config.yaml
num_hidden_layers: 11
hidden_size: 192
num_attention_heads: 2
num_key_value_heads: 2
head_dim: 96
intermediate_size: 384
vocab_size: 512
hidden_act: "gelu"
norm: "layernorm"
norm_place: "pre"
norm_eps: 1e-05
positions: "rope"
rope_theta: 10000.0
rope_fraction: 0.25
qk_norm: false
attn_scale: 0.102
bias: "all"
tie_word_embeddings: false
parallel_block: true
init: "uniform"
init_std_qkv: 0.0325
init_std_o: 0.00692
init_std_up: 0.0325
init_std_down: 0.0049
init_out_by_depth: true
optimizer: "muon"
learning_rate: 0.00802
lr_mult_o: 2.0
beta1: 0.95
lr_head: 0.00872
max_grad_norm: 1.0
warmup_steps: 200
schedule: "wsd"
decay_fraction: 1.0
decay_shape: "sqrt"
final_lr_fraction: 0.0
batch_tokens: 32768
max_seq_len: 1024
doc_mask: false
train_tokens: 129100000
max_steps: 3940
dataset: "wikipedia_en"
MLP neurons of a small language model. Each row is named by its layer, matrix (up: input weights; down: output weights) and neuron, and shows model dimensions 48-175. Each number is 500 + 25 x the weight over its row's rms, rounded and kept within 0 to 999. Numbers have three digits each.
After each neuron's rows, "fires on" lists the tokens most often at its 100 highest values on Wikipedia text that the model never trained on; "fires before" lists the tokens most often just after its 100 highest values on Wikipedia text that the model never trained on.

L8.up94:507495501484519518489511502513500533538485515496475502461484495495528439502531502522511454489483531492520479493537507530530436527534504516520519527495482487536528499489509506498515496500488495523490473493513481528483470499499477569492476517469491516539550482529475518450489471475496511510475476472464518572517477492484522523508514518540529509467469482505510518493529531465470473515444
L8.down94:496498519501470491507467495550459514500483500525544546542515503501501509496511517510562506515479488497516525432485465468499496497510498501499521450488494485456473526522521530510466527506533481470463532454523506486518515502544495515515499510515504480435493483484495506527471494507466509501527510486482504498496519517504532530492485485499498510473499541486526481539517449527469462491456
fires on: "ub", "g", "z", "c", "t", "le"
fires before: "l", "and", "ine", "th"

L5.up275:522482533484513476510507513530515520508503556507509491517498458514474512532469501542494539527477504512491475499523458477487493475486481436496510499498472498491438516500507515471509458478497496472472542455510519494544484468467522519522468504508545457509497522494481505460509463519465496549515479497454476506469520492555491486521518473512485553542545503493488505512542548520554536456454
L5.down275:485498500530503487473469535454484505533545495519499512498479542505518478515471446494469452480482504508466510469523547493479493510473543513502488535480495506462504505476444486507504500516565495519521496582482469531519523463488505517536524492497515489512520493462500489500517495465498512487524459503552452543505494529471517516529532494466513477477475507488477518485528467495504450500530
fires on: "up", "=", "op", "f", "===", "d"
fires before: "\n", "p", "f", "er", "r", "ra"

L8.up61:494537520464544546460485481484510512462525503497512489528524511481496561455504539510529472505492530442492501483485514471517489492501530491521543503476560496454467503493486504511516524479488507527468529470457536506511526526482485478466532435495506540549510507520523528470508515491474480501506499527501502455514519490498474524469473495484495514462507522459512559482486484509484508529462
L8.down61:528450464572488482517519496522499471537549520563479484489447494516480486526521455521520511519462472508500492535528517492444480478492503490499477481490471516521532529456492513509511451477469491493519479501532474514493490500501495500511509528506522475461472453495494489493459492531533503478519481501577514541474499500456541492502525468485505485482517469537464479508519510509506491517513
fires on: " ", "op", "id", "ur", "am", "ver"
fires before: "ed", "ment", "e", "ing", "es", "us"

L6.up85:462516460484488529508509512519511488528542459512524461536454504436520491492469503440475492528463466484488515481534468470477491521475489507463472510481503507468526481511507502519479528503515501508476502495510473479497494500521492534470471488542515490480487492494502526458495498479478501522543463511520514540470522491494460474506536569486479492495490518525491511500568487474491485502476
L6.down85:531493503527515436491479512458526502491530524494495551517503488576527461506562465470508484520475525499513486472539509480524499493447501521497486486512483528505493517469526483511454553471508492506491448497490474488509469538516481483538537515540483498478504535492527486487461473477501516495476489480519534506516491506492515465517488490506529541512471523504477494493488483548524508500492
fires on: "t", "id", "st", "il"
fires before: "ember", "e", "em", "her", "es"

L5.up300:492485486457513529493500485515480566480505463532444518497485491527483502512496502461474481479539499455523541487513514472489460501464530498488507492505497476448484490497486515457502485487492522508513515495506531499504521538513492462507486503472507511476535487491498529530537437524494521491444501550476553490464526536527518508470514470500504497475492500484496515473554505477501529492435
L5.down300:513528527567493516508509503504487463537515506464535444473543518484498493498471516502479536521477516541447460473459509506487547498484525501535505511468513519478523485519484496486492490465485492528486515527534523487499490491490464514486519466508516487523466523522473474479508547546494530484566472508469469506503513469505483484459476509491523482536501502512499506544528482532499492475558
fires on: "f", "w", "v", "m", "nd", "id"
fires before: "ter", "ard", "en", "b", "ric", "a"

L5.up47:496496492476499516545490518498543484514493489543506489501491507513462511511485529494488484477482501480481490499518503550495542522491489452485496497487476501467479474504463520469496491504473460513508506505479506545528548496519544437534507516525495492502497491499560503500537529472503517526481535531454429579488490485491498509498478525509502523512497509501493515514528503536517551502517
L5.down47:555494519505533483480473487465516541512519479488461554497524479482526501490478480494493464475510495518482548507527516450490457490491512508506479468517512538467552510505512516493494490492512470505531492499483504469508506510492469520476508496488541524503490492496479480521472540523493492533507482475570518477509513507485477501509536481540509522484504459504517503491504477410481483534477
fires on: "u", "ust", "en", "at", "e", "es"
fires before: "g", "r", "h", "k", "in", "ak"

L5.up7:500523535526486461490490498491499426516472477458461487502500543497509514456495537474435484486480525493506515480505509503478505490492554503483469484443477499511478490486525456451530515486502501504505493525487540514519511479536480489523474505506512516521489487561536477463502472472506501579530485534503511511543502554489505524493482519474515489475464530553486503479512496548494465480528
L5.down7:529472541448470523457522501532495540463545446535497513468478509455500495510518505487497480487527509520493530537508492479533474490514507459510523511493480510479527459505463492527515471532485508500468517437523521463476495488467508535536490502495512527468516502462500509524527538495489487456483503472514468505446516475486461463511539462509505521500502539498509514542490510468493501471535
fires on: "et", "in", "v", "at", "o", "il"
fires before: "w", "t", "k", "ts", "ter", "s"

L6.up249:511497527518461479494477516500476531506513506561507494483541523540498455507496509476511538459494506562475498506470526473501500483489474538488560451504511529470502523513525496510520509492463507518470515484528470495481498526563528476505470468497509489486480497435497492499504507534465483493477542473490544497518516516487499487522512481495506485473516509513487496467494570467524498500472
L6.down249:499488514454517520492530529487501500452485521479478485527479493490499520531496548507514504530552487481541501470508493475487496506512551434484523575506492523532532509447445519521461443509511480508471494508514513517462488504474527523468495536526493491511511507507513516521501482455558509471496470516531482526538518524531511499493489489501500543471481490503504489538483489509512510455475
fires on: "s", "f", "ic", "n"
fires before: "ian", "i", "er", "al", "or", "ia"

L6.up298:514507502499486515511476500496486456517462472528520507550484461520524496507479514520472510494501501540506466469536449595462514545447489490540497508521523503515527507520511550502462552477466471524514506515521483512516495508474492466462496490508485502516495473514499477542523439493516497515485486510494523470494445533515482528528511565523473493512516456511450478518519469499540481460480
L6.down298:475483492536550494451513468502513530507502530487490474509473535520487530527456477479481525521501494467565531526465532504485468482547493497510498517525515484514524509481482455498465510521462465474496499495491519537523500484510481491534485530470494503453486504490494511507448544489476501488559518493532477524526521539464516489501481502474489484478540480507508501500493522527493456516532
fires on: "ember", "th", "ber", "m", "ly", ":"
fires before: " |", " 19", " 1", " 2", " 201", "2"

L7.up174:517532516511520526483518500511443489511531521480494562540507491477495502499455498518517494484500469516512495508520514503484437473487482503526474484520502530513543461471512488509511442507503527478459491489491508492503452490554508520478466471478485522496516500506482509501530473525507512586489490507500509504525492488508541507507508482511510487472493493490500533551535502498561482459476
L7.down174:455495513506465514502485515519503498488495520500474437454482524481500550444489504504521493484568536503498504492438492470559538502521543491523496496506451473543467511513490495480486502520485493482487513520503453485504515501500475504545497500523529497523481515520473468514503487477467501469499499491497504512427506512482525516484529500483480550500507522512519486498484475485540495512498
fires on: "em", "c", "it", "er", "ist", "m"
fires before: "b", "t", "or", "r", "G"

L8.up276:478490492500514458498501469500490496522519471491506512508483471486504536526541467504445498506483494471456477489499476492525521508479443467477474540515482483537525513484486479470471477494472478525508502533472507520476502519531498483561534513463503501461508531487540520450479517545528484497526522516509479529531495503464503524488509506492537497441519457504460534518537485515502472520482
L8.down276:520473501480499513496451530488467496438517534513511469499506506524487466539493538471510486506496510496500508481478501443529535518509520519497491489554497508490513561508542523517477498539497442474517506514493552509510506467460477476488511492482512481505497516449482473466507504526533502485517514505481469496464536497526538522456475481488464474506493499514537460484469467510488499569483
fires on: "9", ",", ".", " m"
fires before: "0", "7", "2", "4", "6", "1"

L5.up281:492497476534513519487522497482461501488468533505521489515509537481488508493537508557519494512455508493504516476490476477465509486482477546483457518503556510498490494478499542529530482497455525485530514521501491518479525476501483506511492453521515511508497519463472496484515465536459481483485528473517533494506487482510496523520558547467510532462506550556525490491454516508466497513527
L5.down281:513503475448498498534478523516504484444477542502501501476523492530522501496517517478544484484522479479534479509462518525505476512511497510544485519526483510485503463483532488505504564500508501525514508477480495498498472540520490498438523486486512475520532508505493510490456533490503487481515467515488519549473499502460532482527463430518514473480533502453507489515520463480532515486469
fires on: "as", "th", "am", "op", "en", "t"
fires before: "on", "or", "le", "s", "ur", "ing"

L6.up49:522485465485485496498505488535524484500534533506489466489535502522540497476496489526551493456491521467526474482483492474480497496487546522477500525521496491517522502521531487545503467488523511473500466527525463490521502497527483508460501511528523471505480548465496499482479470504514463477472511467485524456495520522498537523547486551523467514528457524525500441506445507510525484528500
L6.down49:499470536533502532523439486456476510523467496488516488528498453489507545498507471492503479518508471549557470495539474496516461487490480498523485474486498485445520485471443535480494547549537516510476511471471559505493490491496543498532463502481496527448515503530484499482520487524498499508508513506498538560440443502488501486494524463512500494478503490497493507484539494508461516508486
fires on: "ig", ")", "s", "G", "es"
fires before: "n", " |", "is", ")"

L6.up297:481489485520480540490486482510474512540455455488514485489521493509506546463475448490487532492490492499509488515477499523483452464488526503514484516543564533498515514479546523517498485535476459446551463468516508495521462537484542496493480500485535463506489517547495510523466462521512477477481415507493531510500506540520535513537508496502527541512476487496507506470504475483468523517496
L6.down297:460511528481512438524531500504484507484436527478487491522490486479518449491438548517508524501511507502485545466519508492487512493508508503485501467506464497516475482493469516483560560499519530519471505530485493502512498545530483489510523500514498519455495492503477505499516496466462503564485561477512476488489541517489479464490479520492507520543539536532529521532481471457505446469494
fires on: "f", "if", "est", "o", "at"
fires before: "ic", "or", "i", "er", ",", "ol"

L8.up305:458497498490507500538529474533490502464517498485487515502499458555522525520510519492508469496549480472471492490481519511481475478473510492545491527504468502484565529478520528493505506546527533480455521504510504448463518514523465501484452490508509492508462524504527494498477508487512500486473489523553506495497500500500478505499492490506500484475540466499438504491452511518478520517519
L8.down305:512517495497480509467497506473502463489562511512508494443479522498496500507536505469521518488491535492504522485551463489502514484534485491488513483499502482528483517504522477473466502503524464511491487483554511541521519486497488448524508509505458536485524521467497467484513472486491488465462478500526493504447460499500543494522488457501499439538498503496495488498517515484494500508496
fires on: "l", "as", "im", "id", "at"
fires before: "es", "e", "ed"

L8.up96:504490476571497512487513483520495471523472527530513544557464483509536516468497488503529467517501486529477474530473506483503492486498472515473498477500475517482516466474520516590470482511481482494526495489458470487480465517512533492491498530477532499536518528508459491511505520485520434473496483503537467528538498473487485496493482518513472510475484518475450495558487493502477523528477
L8.down96:458498505475505495521522488484543487487513433485498487491486504507501502517482502539553512489470475504514500506474499513466456489504506544505495501470526517520511533520511516455506522505516523501474508539535477439486486450476499495514534491522469470521523455462514457491481527487485545507491483454519523481491499533499517505508426491523515492515544522504544516501445506506489486474493
fires on: " o", "ar", "c"
fires before: "t", "p", "ut", "ver", "w", "b"

L5.up251:499491465488501516511471551492489512499489513498515476503514472522494447503461491529507463499494486529541460484466541440468477502510476451508524493530495488530466473516527531519527506486507508473503505500499497523484487501540491479518479538501491508509491480498476485469513524484502473484514559497492514496538521496475495514482512566463509530519513485547521512521471545500466496479556
L5.down251:517516523514508488487510450489497486493483503478519525509503521497483499515524460527555468504500549483474526540472479494530458502519481571529501539463476505481531469469469473469470504539529519511484523515526515480472534458504517511447487483514522530527508560485507473494515487516516522488507468488490450488485521476468498479511478472520489477501492480468498472538532491524501516459471
fires on: "h", "av", "t"
fires before: "n", "ain", "id", "is"

L7.up369:532513500501536498510544509526481504478474521517473505484504487553531532535514523449497509477463496465511506498532514492487479490488468502506538501521497496478485458489525459471525510490492517534525526525496495506521491512480512510484517507474507522468497510510493504559502529472515437508433511457497491539476471490554524478495491516514516515485493487524498506505486471514480511489528
L7.down369:452501487518470522503535495524507453472534511475487537459524486495522503505479487506478484460502521490494521501486500522499467448553501462500481480508528458467510517522498577490509526522535464491493483519558503509508504524487482506494524543506457492484497526478450470473495469507544540500494519513519523493518513477455508457453529498510483454542471484500483522488518511480530504488459
fires on: "st", "m", "y", "et", " St", "9"
fires before: "it", "in", "r", "at", "ear", "an"

L7.up368:513539473506523525506505519499514481516508507487522478518500488463507486457494481483523529495457484478520532481515509492455454478482482505451505461502506528510486488532525560526467477521501501532465491507533461499473469500496481517496498546497492507512542488515487499494481505494506519514502490551493468484558487525439493506501496511524521510528470506507495541489548516561461505468472
L7.down368:533511466480496493511463439511483506469489505461497533492504510472476451555523508507553529484499494492496509520484482527477484510492450541468491470504487492473488522510511536518451497505510522516495485521545479519507498499536543503526533487506549522489444477472470461527514528506492491480497537501523519495481521507516492494537527501498530550513512524503523515515510468501528486498506
fires on: "p", "ou", "it", "."
fires before: "p", "os", "ions", "an", "th", "le"

L8.up330:459569484500477452497498524512512532518478469492521519469544473522503528530511456484470557529519524474520557461447524509514531479452483474496489474539516507492474528495494532530465496520538506499463474495462468460486566476492539492539493520493514483519518534476488509487491470468460502466472461498462495476493528497513480483515529530500515517480501569477474517504496487476536511488515
L8.down330:477486499546490517482488585523545493491482497501525522504479489485535482530493506518543510504448553499490483511503512518440462502464565498507477508513479500511487512494516484497488522510507501465506494458493513476439481495516492484526480478496517479525514521498477519487503534506546496530470512467497548507531509526538478469510523506429508514495469523475523482551530478488499469505488
fires on: "b", "p", "s", "ir", "w"
fires before: "all", "o", "l", "ec", "ated"

L6.up206:486527545491459508493490507465487472514491542494531488466519491463487473499507492490477492490503520510535506477536538507473528470499483512503519504538483476503479501500500492516465471514485468512486524543516502523490512526506507493478539495522469513460507491491470500487512467564519557491494486502475495510501513518479497468524495516452466481489497496475543503533573524508506480488451
L6.down206:477491454487551536500486491516486543486492489494480521496494559482523493475510477480484504491493464479460543551518446495538479557462478506480511449441512532431469486522509503507523525532502534483510489505509511495560502510463501506504487524488508497514511517538511472520469540505490511542478493479535481485476481491520475505515502498504493466544493477524456483494455473502506507523494
fires on: "t"
fires before: "r", "in", "her", "he", "end", "ain"

L6.up29:502473472528503502534508498531524528503467546510502466493502475504487529458503518530503464478525532466482539468506517477475515496475512519519496483477460469475525470520471469488479508486472512484527528484518495485531495506520531491505504516479529485492500491510536518498486548490459531497474476478516449471490494512471483471465456546460520545475474482467488478534490524515557501535494
L6.down29:466551523480497506478510503491542493481528493555501475508498525478488481507483493452510511502498478493486502548433538514532517498481446486454483477441519533523480457471541521478496515486501503470489457480534524495501486477445511545480524507495492517506501536513476468540525444523515503499486500515490533518489515501493509487514481436537474511539486501514500487516521492501507468513492
fires on: "ou", "on", "t", "c", "1", "om"
fires before: "se", "s", "t", "st"

L5.up114:484523488543507519541494514507484477512474452478498504547462518498487537475502562481471517465460497481538506492493491466517536484455464508449492528503534499501541509537462484496436539486477486498548481520512495504479503509506495500514457529503486493483479476479486538543480518523481493485518482483522496536497539487516481518497542491519519550481462499536565488506492470519479498436501
L5.down114:520468466466506488468522512509516494500478517467504510479484450494539512516524457562478474483520513517478503537514505539458466511494509505499490469482490513507504474488518529548489495531494504488460497488504535493502509517490479508479557457478489515491506528532483447485516483516482489551494504511473524505506443518468464428475488509467540494501519529501450504481499518522509488553532
fires on: "ust", "n", "m", "th", " 20", "r"
fires before: "r", "oun", "an", "00", "in", "on"

L5.up365:513454500496475500493501530536543486497473506535491488508494478534517488488479518454477532496514530495500514510470486546517463483453530481512483551524508472539506500490501460501521508497434442484528450497517495498503461517489446483493529510472483489526471463527521483497407496481470503452462507496489510500506520513509516486472557461480514510481508484513506531473453504512549523540498
L5.down365:525554512482484502473531478512498514497485493516478523519496519499527488518499509518472472492500511524536453515515474503478444496541487536491537503561468483446503500510488520472511548500507480511503506534449534478512517469511506508510514491501499504515563531505535562508516501495528527490439510531470521452497514493420543494487475496471496497508461494469449507527516515538516480482485
fires on: "il", "ar", "t", "em", "ld", "im"
fires before: "d", "p", "ac", "end", "l", "em"

L5.up12:512477502484545478467495506489499526475490497462469522497478532529506525490512503482521504486471485483494503486473442535498455560503521461491485480485474509512480467471493499489475510489514510485473480534527567496498517530498505481519543481501543449513496451477517511481510500503520482531529474542495493511513540532520516508525522510508472511492554467534504483516542539516502528529485
L5.down12:503524538512511530485504470548527485470521472483484502497484459503500500523439521508440476471510483503479503514510519463479505509479505553540507521529554535526504559558454500475519514499492542509513486488514493503500483491498522512473461521484487469488520536524528470534476542504456513551507501485516507523487470485471465484469496526535511489464525531477477462470466453475475458493503
fires on: "p", "b", "ab", " 19"
fires before: "er", "en", "r", "p", "t"

L7.up68:482522474561499533475490475497493498486492533489551481478469483492458553510511546543518508527481490498454527529523489493470501507499500526511440519490530519516493525521457487510446474526498468468453486526497537532455486448540536520483498452496489499549526529473486529522521518499502508482538503498495475453503515470520479466477514492527484506478486525500520504498525498480511503505498
L7.down68:510489526478511460491523528460510522463473471512512479504529503470523523473507472489512508532510551500552488484506538516519517522465530529537533455501498500490499478527496495508480519522525465487524519514510515499514532478439518476508508516506502467506496467516496500576503480507514524526460509477487555584516512511504481476496459523517493502525475494497486468477502475474481465500516
fires on: "|---|---", "i", "ed", "u", "le", "."
fires before: "|", "|---|---", "al", "|---", "od"

L8.up196:494514521498495499490498499506497550526494531514508507529485454482524504527446467531477485482428524499530486449530487480491473525516488486527510472463504525528483535549469496470506517509527478471473485500510512537475501507494457501459496518502513515529466496491492445493510465526486512465517501493468514502507518506508464486549490519469481495460476510495504525535480504512539494494529
L8.down196:474481469508526488522504448530493452513505482548509484503538466476482514473503475474509517486486499479527475509496484525498521501501472507475525537496527496467500534472492455507458523490542510515483578484511461460505525501510483485512491488496481471522520515491532489510508489492489513494523461516489550567525494507493481496461545503526512522546543475517480537494470503503514525489474
fires on: " ", " –", "le", "il", "ig"
fires before: " |", "ct", "ver", "n"

L8.up41:470503488548497480515506494443478475478523515483492533471506482487488526499511508510463516476497514455499537520579489495470549473489503516493507513519507488513518497503486495507457505501474532524522484462485483500523488489507476495512525506503546515504497507510533484509514496515490509501455598463455513499488478487495500484474500495471481498500515466533491479500517477463509493497465
L8.down41:425523516507515544520482529508518507525467473521477442499521519490472494524507500495505470496474518529523522522453500493526514488504528501451522486489522463532498503528519524535481451454487511515448476524521506517469527460512503508521501504487510503515496484531469505503509497524487525496514498481516419538524498497467536536489486516528506526468527457502499542467468509509474522491512
fires on: "u", "ary", ".", ":", "ar", "ch"
fires before: "ary", " 2", " 19", ",", " 1"

L7.up252:482525478477531520530489516516479495503513515533513523477522515541503557535482499531492482452474505469443526486474464515488522506496515478478513517485473499528530473515468474467484492586448497470500499527488502499469502511510465528522510498540494505528517522510477476523505494501536504510481512533494481502456475478488527520508487478537518496506466518503544512530507490548500511488479
L7.down252:510490499524475512483521512528462493456464519509453472516473485479529519503508517484513479464490525514548523486501505518514504509485525569514531489493508457453475506492484538502512493471493474527511486516485523493498516508507464511506513521507504542514502476523519511468502487501472509528511516488499494445491438484539553510548440467494491519447511535475507503503470497480517515475504
fires on: "er", "at", "ur", "e", "ac", "oc"
fires before: "r", "m", "ur", "al", "her", "g"

L6.up157:460508505537512493527507504527472447514503454505463479495494492470529495521497503497515510504516480511533504508531502478446606485565472473540472512531554501473521492496507502476478485542462500472496508500514498504481504464463504496497508496501521484489496475489505500461478552482535472536475496520440461458523509485487534524504454523470502495501523506512480477525534460515496486453473
L6.down157:541512521506510513532459496454508510499473542510489469563464484497487510481531483497524537518501513521436523502518560493494511502483503476460471503485520430477473495499477508546481498489483486517528492507495492494527490552531512506512491473477543572482508478516504471463471450529496549488497497488481508523490550459492516499504452476488475426529501507462478541502475487494492527511513
fires on: "00", ".", "t", "art", "p"
fires before: "0", "4", "6", "7", "2", "y"

L5.up68:486512527462484498521501487484521530484482518525525489548500483518530484495482494498476525488536496487497507506539529482444487471534459464478491490503473521466517467541502510482498470556530480434458507498503500526498485434503462492531472489496541517470514473496478499513509511469522496538475508470471533522500473516458527464445544535491530525519531537512486472519527488501513492490512
L5.down68:492501529533498478508502498515535442519499464521468476465500511470483539465473469507496502485489503484541515490521426496582505503495462527503483503545526476535518503513493501469497526487515508547504489481489502481527493543498534500473528492507485453529507500491532525461508488539490468463526474492509528482506491475503489560509503483485495557478456482505478527540504486510482472498439
fires on: "iv", " w", "t", "av", "u"
fires before: "is", "on", "ry", " 1", "id"

L5.up164:452539519496489507568531474513491480529510537469490499536472516465513518521513516539451489486497495464465484461500514526536478520479479493500520491501517513535513465523545522505508534467486463452515527510479495502442489450492459517503474484498494496495521508521482503471488543497504515500493485519444522494459485528488513456477527503517475482501514503528508476486488497488457512507525
L5.down164:511506497477527532467439504491473510455505474486511488485485526513466508505489510511522505501492492497562526534509494460495506475515478478499475464518503498506518476454474488488504492465491498469460499524491511487553527514541509497488485526520488498507450542486547540491512509492477508475463509473500531497571500449519533518525429473516520504489474549484506504503518530506510499505483
fires on: "le", "ber", "he", "n", "ub", "t"
fires before: "l", "t", "ct", "g", "ain", "v"

L8.up327:499488499477508479519546493476507503503513507529482504516486488480516481491478545508467506512483472484491480500510520501530526482496499490501465490472539517507511436496466499511533548537496490513523505471497470507494502493527517476488465459503548555508482534501491515455497499520467522514520519501536511476473523512513506499495469498465469536491452507512479520528496501570485507485477
L8.down327:513523477503446481493517556537523478525494488489504533507486522503532482509483530531486485499535535539479469509482520543503500525493515497489502464469461463502499466529516519465454464493502508513465462481501491468479498468474504514477541523471487488491507450533518508478507454497541542516521514516498513512504486498467499517469465493521468461538491456487522492530550448493492470493547
fires on: "f", "on", "t", "em", "un", "av"
fires before: "e", "t", "b", "th", "ember", "ic"

L5.up17:475544521526513532491509482461492524504512526503483551511491502496508487502501489481543516465523511517498484508504474492489562492440457485504547507520475503542513546493513510473485483504486506500477487476482507485496526489535482490475516503450473498540484506493500500528487541498498527495558518555539456494511512479506491490528532516478484475472531489507515539530488477524504494487462
L5.down17:503492519513484526517525479480497492490451485530493489519508537482519502500475486486504492486468515476474512507564481488501460528529509508467472488548472510463483477517501535512528477488516500496522507491497475508494509480492437434502452539544500476468558528479529494460529518535464505511537497500478429503489521531520495535512518490499511505510502562460528492512522494457521505472512
fires on: "he", "y", "b", "ou", "t", "re"
fires before: "n", "le", "ld", "re", "l"

L8.up18:503539526473490449542516488499539473482503523505545513483505459506511504543472472507500452547521479525531509548496473486486507510454494497517546480537459526492491501499487540496486493502496445523496496481542481482528525479517501511518505459461512505512458496527502499513479529498472461491473522513495526528518489479531498491470505490530502523490497446534513476477521500538484506526466
L8.down18:529499476497501520470530478476553540493481552494499516483485519483513498484500490491518521487523506475496522461503473519476477440483556487461492522510522441506535518475490535469542479509503516515487492494509534508505478467462574485518527503483511516478511515470566511498491485526492514487503503483481481476510557512495520449485476527510504500532483458515519520507529510511533547490460
fires on: "b", "ow", "h", "th", "r", "ter"
fires before: "ou", "ing", "or", "le", "s", "es"

L7.up165:486530491478507533473477468503594489491533495535454480490512467531514492510504502457498491485475522484479465447451491538473503534527506508483478468471508521538506529503495501525552455535498527490492493485494478495502490524517485521467484511473466494516527515466514520468490499477523473474471523491505529528487523524484482532512516491524537504533512519480492527505501534509517448500508
L7.down165:483509515497532523512547472523459516508467492523525504506511494511514493470474477493502478540521468523494499523553512470467507471454548498507542515480498471470478479503507462541472523452535496487534539484483537553480471495509507542484478491486510506447482519518480511508487485501482515525540540524479491480510512508541459523496526496498496468481495543507536489493490515505549512521443
fires on: "h", "ver", "j", "s", "al", "es"
fires before: "n", "an", ":", "a", "am"

L7.up152:498443476489532502463482533501498518454500513508483490487478455492520504486480520526520487478484508522498532511508478504488467491488518509508525483456500517510523503503500520517536479549463510509521510491531514494527512443510480471501485558506500483505508438460518455477467518457517510480485492501455513541463494532496494506514473522473518531473541470478464465491529475512490520500497
L7.down152:522533495521478514506542476507513493535513481533475492528492540499502493455450496484497480501523485536494504493461515513491441501461502504492518467576481537451493495520483460512474477457520535481535505497469479509523513562472484476497496487493503507500525525515491535533540488478509517528492486512503553495505483485504486494496508572528477475505495506454475512516479483513508458467480
fires on: "ag", "ing", "g", "ue", "up", "ip"
fires before: "ue", "ust", " the", " to"

L7.up276:499481450508491505518459499540523537511513515524501449546506485524487502502521531462560478479540508523508530494474491479484494451498475489510499540499496471473486486490514518508482492526509513475506478495499478502484494494489503506500474515491495506511480509503577535484496495545542449482551529526533507530456520498489509512482513535509496543493539529520474512512523450478506478492514
L7.down276:498492527471489507481536522484488514479511481538457498463513494533470483516498501530446486525462507521469479496522524484521520477496475500454471515489508509515475476559445466489511474491526469559488484516486506444490531540491524452485497540510479475476494492490486446504548480438528488530489498492534465480510514533529513538509517525468476514521524488511486482526519527466489540556516
fires on: "ic", "ot", "ir", "th", "c", "al"
fires before: "e", "t", "es", "le", "c", "f"

L7.up3:494524522546488499446508527482509532506504499496490487510501465493494512499498443484484540505486463511514481506520461550496514507498517489470511503516472515506502471514503511513482508512507545509491482487487459488491467482543511520448533533463503514553518522470462500556459514473506465488498493472505497453502494461556492497486493504514486546532472492531463508458501495462478495500502
L7.down3:441451469523500507494513490509549507512474487483550505521504509496474512521521498525512485497507493546519523484421477486460476471493496492521540458491512461479536557511494513462546505486493481536484489551517521474509474554519524524467515496484526466455503509491522487510494481538519493509467558533458456527514553514500472498468512505499517506509532496482515472511454485543499519487487
fires on: "ed", "ent", "ers", "ing"
fires before: " to", " by", " in", " a", " for"

L7.up356:526510447519486500460531494516490500506483506510559549482544501549492490474470497485521460519482508512482571504465471528476529512525496493490495525520470490504530510507512491499501519457500524490489503522477469484529475525522541490414501470487507437491521502516493506493531519502466506511473538528517525480497525449488497495488474488474563500518456522505457478467478486502472517519456
L7.down356:511520510498510512516463515477515535513492516508514477522500496534534514485517495514477531486487484494503496491482511480478502502466495499518515490477480537535495509548511517570470519489536492511480441509521467543457501509506454514518499517548513532482514519485509504514481494497565495428479472482473455544510502503517529450471483493473484486486489479470482506494511506471560512453483
fires on: "om", "f", "ol", "am", "c", "ag"
fires before: "e", "ed", "v", "f", "c", "il"